From a checkpoint of a small transformer trained on Wikipedia.
Size: 11 layers, width 384, 3 heads of 64, MLP 1536 tanh GELU, vocabulary 8192, 19.4M parameters.
Architecture: rotary positions, no biases in attention or MLP, tied embeddings.
Training: 350M tokens, 5336 steps.
MLP neurons of a small language model. Each row is named by its layer, matrix (up: input weights; down: output weights) and neuron, and shows model dimensions 16-79. Each number is 50 + 15 x the weight over its row's rms, rounded and kept within 0 to 99.
A block is one neuron, or neurons of one layer that tend to fire together. Before each block is what it responds to, as a language model described it from the Wikipedia text at the highest values.

Responds to: Punctuation inside infobox lists, tables and coordinates, such as semicolons between list items, ″ or ° before E/W, and / or | cells; also scattered mid-word pieces (Muel-ler, Czechoslov-aki-a).
L2.up233:31 99 78 38 47 53 64 49 32 62 85 50 46 87 38 52 77 54 63 48 55 38 29 38 33 56 63 39 36 73 52 51 62 17 53 57 52 22 37 27 35 82 57 59 68 22 66 64 43 73 61 51 46 41 34 65 11 46 37 33 27 71 30 78
L2.down233:60 38 36 66 55 38 30 62 58 36 29 61 71 31 52 48 21 46 42 75 46 66 68 66 45 53 27 64 81 31 61 51 57 74 40 35 45 59 70 46 60 27 61 66 39 83 66 49 56 34 48 56 60 42 89 36 83 65 50 34 52 27 44 17
L2.up265:33 53 46 43 48 42 37 50 44 47 53 10 41 60 47 40 38 44 67 81 48 42 42 34 34 50 57 15 37 54 42 28 12 62 62 45 70 33 40 60 55 57 52 37 07 45 19 58 67 42 46 40 48 24 51 36 45 39 56 30 56 33 34 48
L2.down265:56 26 66 76 57 74 55 43 59 57 47 75 56 50 66 54 52 69 51 20 51 59 77 72 43 52 26 83 73 74 49 50 69 73 33 30 60 50 58 42 43 68 51 32 92 44 70 55 31 35 48 41 69 56 48 68 43 63 62 88 54 72 35 41
L2.up499:58 74 46 39 34 46 64 71 57 67 54 59 56 91 55 48 38 38 66 20 64 53 33 41 49 54 61 55 28 25 68 69 55 22 29 33 50 55 50 52 48 32 52 55 45 49 46 38 62 57 48 62 45 57 07 41 33 52 57 48 47 23 26 55
L2.down499:67 39 54 62 44 57 22 38 49 43 37 54 51 34 39 65 54 52 31 58 64 40 33 57 41 49 56 62 39 48 44 42 51 30 70 28 38 74 61 55 66 67 67 36 69 57 49 67 60 56 50 46 47 37 56 24 41 68 33 45 36 54 53 70
L2.up554:48 50 38 61 64 73 44 53 51 50 49 49 20 63 56 62 48 47 40 24 66 83 53 27 49 61 78 56 71 30 52 81 32 46 70 55 72 43 39 43 57 23 36 44 45 51 43 54 66 61 58 35 53 57 57 34 32 31 45 56 43 46 48 52
L2.down554:44 42 64 52 62 63 45 61 53 32 34 47 63 71 34 56 61 48 59 67 51 33 41 75 33 58 22 53 63 49 74 40 27 39 50 46 43 53 69 44 37 61 83 63 58 64 67 40 39 38 27 93 60 50 33 64 41 64 36 70 66 69 38 32

Responds to: Given names, or their final word pieces, that begin a person's full name in tables, lists and prose, such as Josh, Vale-rie, Robert.
L7.up1025:57 67 44 65 41 55 52 51 57 66 37 44 51 68 72 58 51 64 40 61 56 49 63 51 00 70 40 45 70 43 47 76 27 23 47 48 25 50 51 75 42 39 54 56 72 53 48 50 61 45 35 69 77 24 51 48 45 74 67 39 18 32 45 35
L7.down1025:51 81 54 66 29 67 41 32 29 30 48 36 71 55 62 63 47 59 54 49 59 43 42 51 28 61 68 66 62 32 44 64 14 29 51 52 60 51 36 59 37 57 81 49 60 53 68 28 47 49 62 43 82 41 62 60 38 75 73 31 31 35 35 31

Responds to: Decimal points, thousands commas and signs inside numbers, mostly in table cells such as election results and census data, like 6.55, 2,111, −1.30.
L7.up1439:54 18 18 42 43 37 68 39 50 57 56 48 60 60 56 27 31 58 42 55 60 47 72 52 63 26 33 57 48 29 49 33 43 42 48 52 38 38 46 09 62 26 67 42 54 33 44 17 26 55 60 49 62 54 43 59 33 71 56 33 51 60 52 61
L7.down1439:84 45 54 56 49 25 52 39 59 48 49 93 38 57 38 69 58 50 75 73 48 43 65 69 73 62 40 45 32 54 58 49 62 57 56 56 48 60 46 76 31 53 60 53 58 85 28 51 37 42 53 40 71 42 61 60 82 41 40 29 51 38 61 92

Responds to: Tokens right before a number, such as table cell pipes, decimal points in statistics, and "over" before amounts like 100 or 20; also word-start pieces like over-, under-, dep-.
L8.up6:55 38 46 54 46 48 66 43 74 64 38 58 32 19 47 64 39 08 39 51 31 56 55 59 31 44 63 64 66 68 30 48 44 46 62 39 78 54 32 27 37 54 56 28 53 92 29 38 60 37 45 31 57 79 52 95 64 29 53 28 51 52 40 48
L8.down6:48 51 47 42 50 62 61 45 30 57 51 72 99 63 57 45 43 60 70 36 61 68 58 55 71 80 48 48 51 16 82 46 52 73 64 25 63 33 52 43 51 40 27 44 49 38 45 69 49 58 53 44 28 51 67 30 43 41 67 56 44 26 73 59
L8.up324:53 82 26 55 34 49 41 14 54 67 44 67 54 31 84 37 34 25 63 45 54 52 37 33 38 44 51 71 73 35 46 65 77 45 67 27 53 67 54 37 53 38 68 25 56 62 49 55 55 56 64 50 83 38 66 41 46 79 43 71 71 51 48 49
L8.down324:53 27 36 59 30 44 18 14 70 74 44 54 52 53 65 50 43 53 75 41 60 27 44 58 56 53 43 73 74 49 59 54 58 63 34 52 50 57 45 48 48 30 89 60 47 51 36 51 40 32 50 45 44 43 14 40 77 39 32 62 64 38 34 55
L8.up437:43 54 61 63 50 49 41 51 56 36 54 58 30 35 67 24 17 37 55 68 65 59 61 49 35 16 33 35 91 61 51 53 56 50 54 52 22 56 52 38 50 41 66 73 59 75 72 60 47 44 28 67 51 25 11 43 28 51 38 57 45 50 62 56
L8.down437:45 62 31 41 57 53 55 38 67 52 36 08 58 51 38 56 68 36 55 46 56 71 42 57 74 47 40 77 62 39 45 44 54 56 49 48 62 60 74 31 70 43 37 61 63 60 41 45 49 38 56 56 41 57 50 68 74 36 85 72 60 32 05 61
L8.up1305:52 35 42 53 50 38 54 40 76 45 21 49 60 29 47 65 61 45 52 69 63 49 42 56 36 46 57 27 65 49 26 45 49 79 39 37 36 51 77 30 53 52 64 40 79 55 35 53 36 47 64 56 42 48 36 47 71 61 51 16 34 40 62 34
L8.down1305:38 52 53 91 29 49 43 25 60 53 46 61 71 44 38 37 79 45 51 21 32 37 31 30 77 53 52 73 65 46 41 35 56 49 45 37 40 46 60 37 66 59 66 51 56 84 68 79 25 47 25 63 52 41 65 58 54 63 64 45 48 72 52 39

Responds to: Word pieces and articles inside foreign-language (Romance, Slavic, Hungarian etc.) names and titles in English text, e.g. "del" in Los archivos del cardenal, "ica" in Mónica.
L7.up42:51 49 57 59 59 33 20 55 56 44 58 32 72 45 36 99 75 29 55 44 35 64 74 61 39 17 58 73 62 64 65 21 74 44 63 62 46 38 63 36 56 28 33 57 61 37 43 38 64 71 52 60 70 52 59 74 78 45 55 57 48 41 53 63
L7.down42:45 49 35 53 51 63 32 78 55 58 34 60 46 30 48 70 45 65 34 56 49 49 72 73 34 52 45 53 40 40 49 66 38 49 34 61 59 34 32 64 41 43 38 47 53 33 56 59 39 82 20 38 61 62 64 93 13 38 47 49 63 40 50 35

Responds to: Words describing a person in biographies, mainly nationality adjectives before occupations (Serbian, Polish footballer), plus titles, positions, and roles like former, married.
L8.up784:31 34 53 35 62 66 65 48 57 42 56 51 67 57 43 55 29 51 70 51 81 70 43 37 46 46 08 52 55 34 49 49 40 50 58 37 55 28 55 30 47 37 50 75 35 51 37 70 49 59 64 44 44 67 59 43 47 63 67 44 42 65 55 57
L8.down784:46 61 44 55 53 50 62 10 48 19 60 83 52 61 35 42 69 56 71 25 43 47 47 45 57 62 49 51 63 39 53 44 67 50 38 59 37 52 81 46 36 52 25 38 57 55 60 36 41 42 45 64 29 49 44 38 34 47 45 59 58 44 32 54
L8.up1205:39 64 71 32 52 52 43 62 54 76 43 78 41 84 51 54 38 53 56 69 49 43 61 53 31 55 62 62 29 36 71 66 69 65 41 45 34 23 64 48 47 42 65 50 38 45 34 47 55 33 60 61 30 46 20 39 51 62 52 32 45 18 60 40
L8.down1205:48 54 32 73 67 34 35 38 39 57 48 57 58 78 23 28 27 68 51 69 71 58 52 49 45 72 48 53 47 44 34 41 50 36 66 50 44 68 37 28 54 57 36 28 45 71 56 48 43 57 60 72 52 83 29 50 16 56 37 52 65 59 21 61
L8.up1328:37 63 69 59 39 23 83 34 88 59 13 58 45 60 20 71 32 36 33 68 39 35 61 29 51 75 57 48 46 51 38 62 36 32 42 42 35 51 17 27 69 79 61 71 45 27 52 36 50 48 46 50 62 60 46 56 77 48 51 29 41 47 58 48
L8.down1328:67 25 49 55 49 56 51 52 50 66 60 41 34 72 59 35 50 45 69 45 36 76 42 64 70 46 70 36 37 34 68 31 33 41 37 66 41 34 63 51 36 45 29 18 28 65 60 44 34 62 63 76 50 67 25 52 61 32 74 83 35 56 43 21
L8.up1440:30 67 62 38 58 31 34 36 96 82 41 42 43 57 34 41 54 77 39 17 51 56 52 53 46 65 33 54 44 53 36 45 53 43 41 56 66 42 59 49 60 20 66 42 52 62 59 37 64 72 45 64 40 48 65 37 35 46 46 72 51 54 58 56
L8.down1440:35 60 46 72 24 75 64 61 25 39 66 49 42 63 42 54 63 34 86 42 52 53 47 34 70 55 17 43 27 38 60 49 67 42 39 39 72 50 56 64 33 67 37 33 21 60 51 54 44 41 53 41 49 40 47 54 58 64 51 54 46 27 57 39

Responds to: Final piece of a person's first name just before the surname, often in table rows after "|", e.g. Mel-issa, Rebec-ca, Sof-ia, or whole names like David.
L8.up150:81 34 49 48 46 55 37 38 39 80 60 31 49 46 67 66 32 64 42 39 49 25 57 53 30 55 50 28 44 63 67 43 35 61 57 49 42 62 77 50 46 35 57 36 55 39 34 58 81 53 64 74 66 55 63 54 55 40 48 28 62 52 33 59
L8.down150:43 40 66 52 35 48 47 29 37 39 63 16 68 67 43 31 49 44 54 40 72 59 46 48 65 78 80 51 67 29 39 51 47 61 49 61 56 64 22 51 69 48 49 51 70 49 51 22 36 48 52 04 72 17 58 33 54 47 50 43 41 71 64 27
L8.up753:64 28 46 55 39 47 52 56 47 50 73 48 43 50 42 56 57 48 66 51 62 61 51 57 00 46 65 69 56 38 32 81 50 29 53 32 20 54 21 69 56 15 73 35 59 41 87 62 30 37 54 62 62 21 52 50 41 58 39 43 65 19 49 44
L8.down753:48 71 66 48 51 43 57 50 48 35 99 63 80 45 63 42 35 39 73 22 58 19 23 65 25 69 71 61 62 54 50 45 17 45 55 46 47 41 16 74 64 50 77 35 56 36 70 29 54 47 38 54 99 41 39 68 36 72 59 32 37 42 63 48
L8.up994:25 48 51 43 55 59 35 41 41 50 40 48 54 45 56 68 53 31 38 45 53 30 25 45 56 48 85 49 50 57 23 48 43 44 48 34 62 78 52 34 55 30 47 64 42 37 47 59 55 66 29 24 75 54 48 58 61 76 57 57 48 56 56 27
L8.down994:70 56 34 58 22 23 60 68 73 88 35 29 41 48 69 50 59 38 61 41 77 33 79 52 31 59 55 35 57 48 58 71 71 36 45 52 51 33 55 64 68 47 32 21 69 88 75 51 52 13 54 53 33 28 46 31 52 57 50 64 28 28 60 94
L8.up1116:55 72 67 52 58 66 18 42 63 45 52 14 78 44 43 24 34 30 32 54 45 40 45 58 59 43 54 51 67 59 26 58 12 67 68 47 46 65 39 58 38 47 54 35 52 83 68 56 49 53 51 60 55 50 49 54 59 61 81 64 72 48 40 34
L8.down1116:40 66 66 31 33 58 54 63 33 57 53 72 46 63 60 70 57 54 36 64 68 25 61 73 42 54 67 39 18 42 45 48 66 43 50 54 42 58 61 58 31 53 50 70 41 26 34 14 48 40 48 55 46 38 49 65 59 12 45 63 44 57 45 60

Responds to: Byte fragments of multi-byte characters (Chinese/Japanese names in parentheses, IPA, Romanian diacritics), empty table cells, and word-initial pieces like spect, subs, uns.
L7.up392:64 66 65 45 74 66 50 26 36 63 66 46 43 46 51 40 72 35 73 47 53 40 19 69 75 84 34 44 34 42 69 60 59 65 34 56 30 40 45 51 67 35 53 71 54 45 43 76 30 51 33 44 66 53 36 52 59 38 69 48 61 37 50 32
L7.down392:51 68 42 51 53 83 23 23 51 92 57 62 50 56 65 25 70 28 51 35 63 52 36 69 69 56 40 67 53 46 49 55 50 49 50 47 50 61 47 52 43 44 79 69 46 48 52 67 53 34 38 94 42 66 46 29 59 60 52 52 66 29 37 35

Responds to: Word pieces and particles in Romance-language names and terms inside English text, e.g. Matt-eo, Antón-io, de la, Università, Partido.
L8.up512:60 44 61 69 49 57 49 45 53 49 40 53 38 19 44 60 50 43 50 31 43 49 64 54 44 73 50 59 62 74 53 49 44 51 66 45 68 73 43 41 46 46 49 76 23 30 60 18 61 29 51 57 78 50 65 30 56 29 46 19 51 45 41 42
L8.down512:36 46 36 25 52 76 32 71 49 44 52 76 56 58 51 75 41 53 50 48 48 49 57 73 20 53 44 33 43 39 69 45 81 58 49 43 46 34 66 66 52 83 30 65 62 38 38 57 38 47 47 54 34 51 42 45 11 53 30 50 73 56 53 54
L8.up711:34 54 65 73 52 54 48 53 50 56 59 57 52 59 19 58 44 45 38 51 46 52 41 73 46 51 38 49 70 36 57 60 69 51 52 48 59 64 41 62 28 49 46 63 46 22 71 57 28 44 36 32 65 34 21 37 38 65 43 45 49 42 51 49
L8.down711:61 78 49 32 59 57 53 26 42 50 60 43 61 54 62 41 29 79 49 75 47 24 65 56 46 48 71 56 35 43 59 33 55 83 49 63 51 52 64 63 57 50 62 81 51 61 68 31 41 49 55 51 65 57 52 44 31 19 53 62 49 48 18 46
L8.up1104:42 34 66 70 75 53 61 79 37 59 53 63 25 51 42 96 76 80 68 42 44 61 58 42 37 53 55 71 52 48 99 53 57 28 06 59 77 60 41 59 68 54 67 55 24 32 50 53 74 77 49 63 92 43 56 70 55 56 43 31 50 60 55 35
L8.down1104:45 65 38 44 40 59 40 26 48 37 67 52 99 63 32 75 56 41 70 42 47 35 75 60 58 26 43 37 63 49 60 44 65 55 51 60 57 31 59 42 57 79 42 39 62 60 33 52 62 49 54 58 42 48 50 54 42 19 60 72 54 36 47 31
L8.up1335:22 30 38 31 65 58 45 82 36 66 31 68 49 64 10 49 74 49 84 39 60 48 69 62 48 51 52 64 35 37 72 52 69 34 41 68 40 40 42 55 56 44 62 57 51 26 84 62 49 54 49 65 33 49 73 75 40 64 55 47 58 57 53 68
L8.down1335:41 50 69 43 26 56 39 57 47 42 67 60 53 51 36 56 52 66 28 67 54 76 57 27 47 18 59 73 33 45 53 57 39 30 34 83 64 35 35 84 47 73 57 48 77 48 47 23 14 26 40 56 76 64 29 59 49 60 48 59 50 50 44 40

Responds to: Pipe separators right after a number in markdown tables of sports standings, election results or population figures, e.g. "9 |", "11.6% |"; sometimes the next token inside a word.
L2.up458:45 63 84 42 46 50 28 38 30 58 49 59 68 59 36 40 62 44 38 64 74 60 38 42 00 42 33 38 53 51 47 55 25 70 51 43 30 55 63 28 69 52 70 41 48 35 46 76 65 47 51 24 25 62 71 75 45 50 46 40 42 38 35 49
L2.down458:49 45 28 58 63 64 92 52 71 42 64 43 36 57 50 69 38 66 41 53 28 41 56 62 94 49 47 59 48 45 43 41 60 38 79 51 57 32 52 66 48 45 27 53 47 69 54 42 39 49 73 63 85 44 54 34 32 54 46 50 52 53 44 64
L2.up600:35 36 40 46 19 43 64 39 33 55 60 29 63 41 41 54 36 44 32 85 32 51 50 47 57 57 62 53 51 72 41 94 25 50 61 56 53 57 63 50 47 59 59 61 30 32 67 30 40 44 38 32 64 29 68 45 69 62 48 38 50 47 18 65
L2.down600:34 59 46 58 51 61 39 53 64 46 42 70 19 52 52 67 73 57 63 24 74 57 56 39 34 38 40 52 42 31 57 15 65 40 35 44 52 42 26 62 58 41 55 48 62 64 48 58 52 56 48 78 28 58 41 61 43 61 45 63 46 67 75 42
L2.up959:23 57 47 67 37 57 40 50 45 78 56 73 53 36 44 48 46 28 37 78 51 69 88 40 16 32 54 53 62 51 57 73 31 70 35 47 81 69 26 49 53 49 40 67 73 24 35 54 46 64 49 65 26 29 34 55 43 70 46 65 27 56 40 50
L2.down959:67 49 61 37 57 64 56 50 37 23 29 49 60 64 61 71 47 88 46 35 57 42 51 35 68 49 29 94 18 62 51 44 35 31 51 46 36 40 54 38 64 63 68 52 59 73 72 76 56 53 50 17 77 62 69 42 49 53 24 33 71 40 52 53
L2.up1534:45 44 45 62 38 53 58 34 39 64 58 35 57 39 31 47 18 69 45 38 57 46 49 60 34 47 68 41 43 64 38 63 59 56 27 66 79 38 60 41 55 61 46 79 60 66 45 80 61 42 28 32 63 50 45 53 57 31 55 30 49 61 30 64
L2.down1534:61 52 47 38 64 36 37 53 56 41 22 69 60 50 59 55 75 28 46 40 54 51 59 39 54 50 33 70 64 55 70 47 44 59 71 30 32 55 50 50 58 36 51 42 61 51 60 32 23 76 78 47 16 34 55 51 67 73 38 55 67 54 59 34

Responds to: Tokens in a job title, office or role given for a person, often after a name, comma or "as", such as former chief, Bishop of, deputy prime minister, caliph.
L7.up502:70 52 46 41 49 82 68 47 77 83 71 62 47 42 52 40 37 50 59 46 46 49 55 60 41 63 21 52 55 38 59 59 53 28 50 38 71 41 80 40 62 50 52 40 62 69 41 61 59 80 47 52 65 47 36 67 61 61 21 47 72 48 54 35
L7.down502:60 77 44 54 55 56 79 54 76 66 74 50 57 63 34 33 62 33 20 58 46 47 49 42 65 72 33 40 22 53 52 67 46 59 52 31 88 33 39 59 46 58 59 54 62 65 54 57 45 40 11 36 57 46 49 53 45 66 53 62 45 58 46 25

Responds to: First tokens of proper names, mostly personal first names in table cells and prose (Kevin, Tom, David), also country or place-name pieces (Karlovy, Cyprus).
L2.up245:56 45 51 69 66 71 57 28 52 52 59 43 53 34 74 45 38 74 57 69 58 53 50 50 54 54 51 50 50 61 40 72 53 47 39 50 77 19 69 52 39 49 49 45 68 37 26 45 60 38 31 27 25 37 48 42 78 63 34 80 50 62 47 49
L2.down245:38 49 46 54 61 48 54 72 32 45 43 62 58 48 28 55 56 39 43 54 66 55 52 67 34 61 57 59 47 40 25 67 00 22 53 37 34 65 32 70 45 30 58 65 20 71 68 25 45 54 72 62 55 35 27 18 33 60 51 39 52 39 47 73
L2.up822:33 23 35 84 61 40 55 65 53 38 69 53 53 78 63 68 48 35 51 51 60 32 50 38 37 36 56 62 37 59 27 33 59 32 27 69 43 52 32 45 76 62 48 61 75 41 64 58 80 54 41 30 47 56 50 52 36 57 47 31 55 59 51 79
L2.down822:46 58 49 50 50 66 57 68 54 43 41 42 50 29 32 62 42 52 73 61 40 65 28 68 48 49 51 51 57 19 61 55 15 37 49 66 48 16 41 48 41 19 34 65 41 54 50 50 22 44 54 58 49 29 66 69 48 31 44 65 25 64 73 29
L2.up937:66 62 42 62 46 18 21 79 50 64 36 78 32 26 73 64 45 32 67 73 54 19 61 57 48 74 45 40 52 51 30 43 40 37 35 35 65 54 52 21 38 30 44 56 58 61 71 53 52 36 66 40 50 25 86 20 64 40 44 53 55 33 56 41
L2.down937:41 16 44 36 81 52 43 60 72 15 33 35 46 54 53 32 60 61 68 39 55 58 33 49 45 37 80 25 51 35 56 34 81 52 28 32 30 40 41 48 35 53 83 38 80 57 42 63 38 49 50 44 47 38 48 58 50 30 52 69 32 49 51 22
L2.up1522:62 63 55 81 42 37 55 38 51 47 55 60 72 63 65 48 30 65 74 57 41 52 52 49 49 38 58 74 43 53 60 61 49 75 58 73 86 40 59 35 45 33 26 46 35 59 39 30 61 58 55 52 75 59 74 64 48 66 22 58 58 36 18 41
L2.down1522:48 65 33 36 77 52 33 84 61 48 35 27 38 25 28 57 35 32 28 44 84 53 29 63 44 51 24 49 48 22 38 88 44 06 51 27 29 73 53 63 52 55 45 62 63 51 79 40 63 39 60 45 55 36 23 62 65 46 53 49 33 64 60 53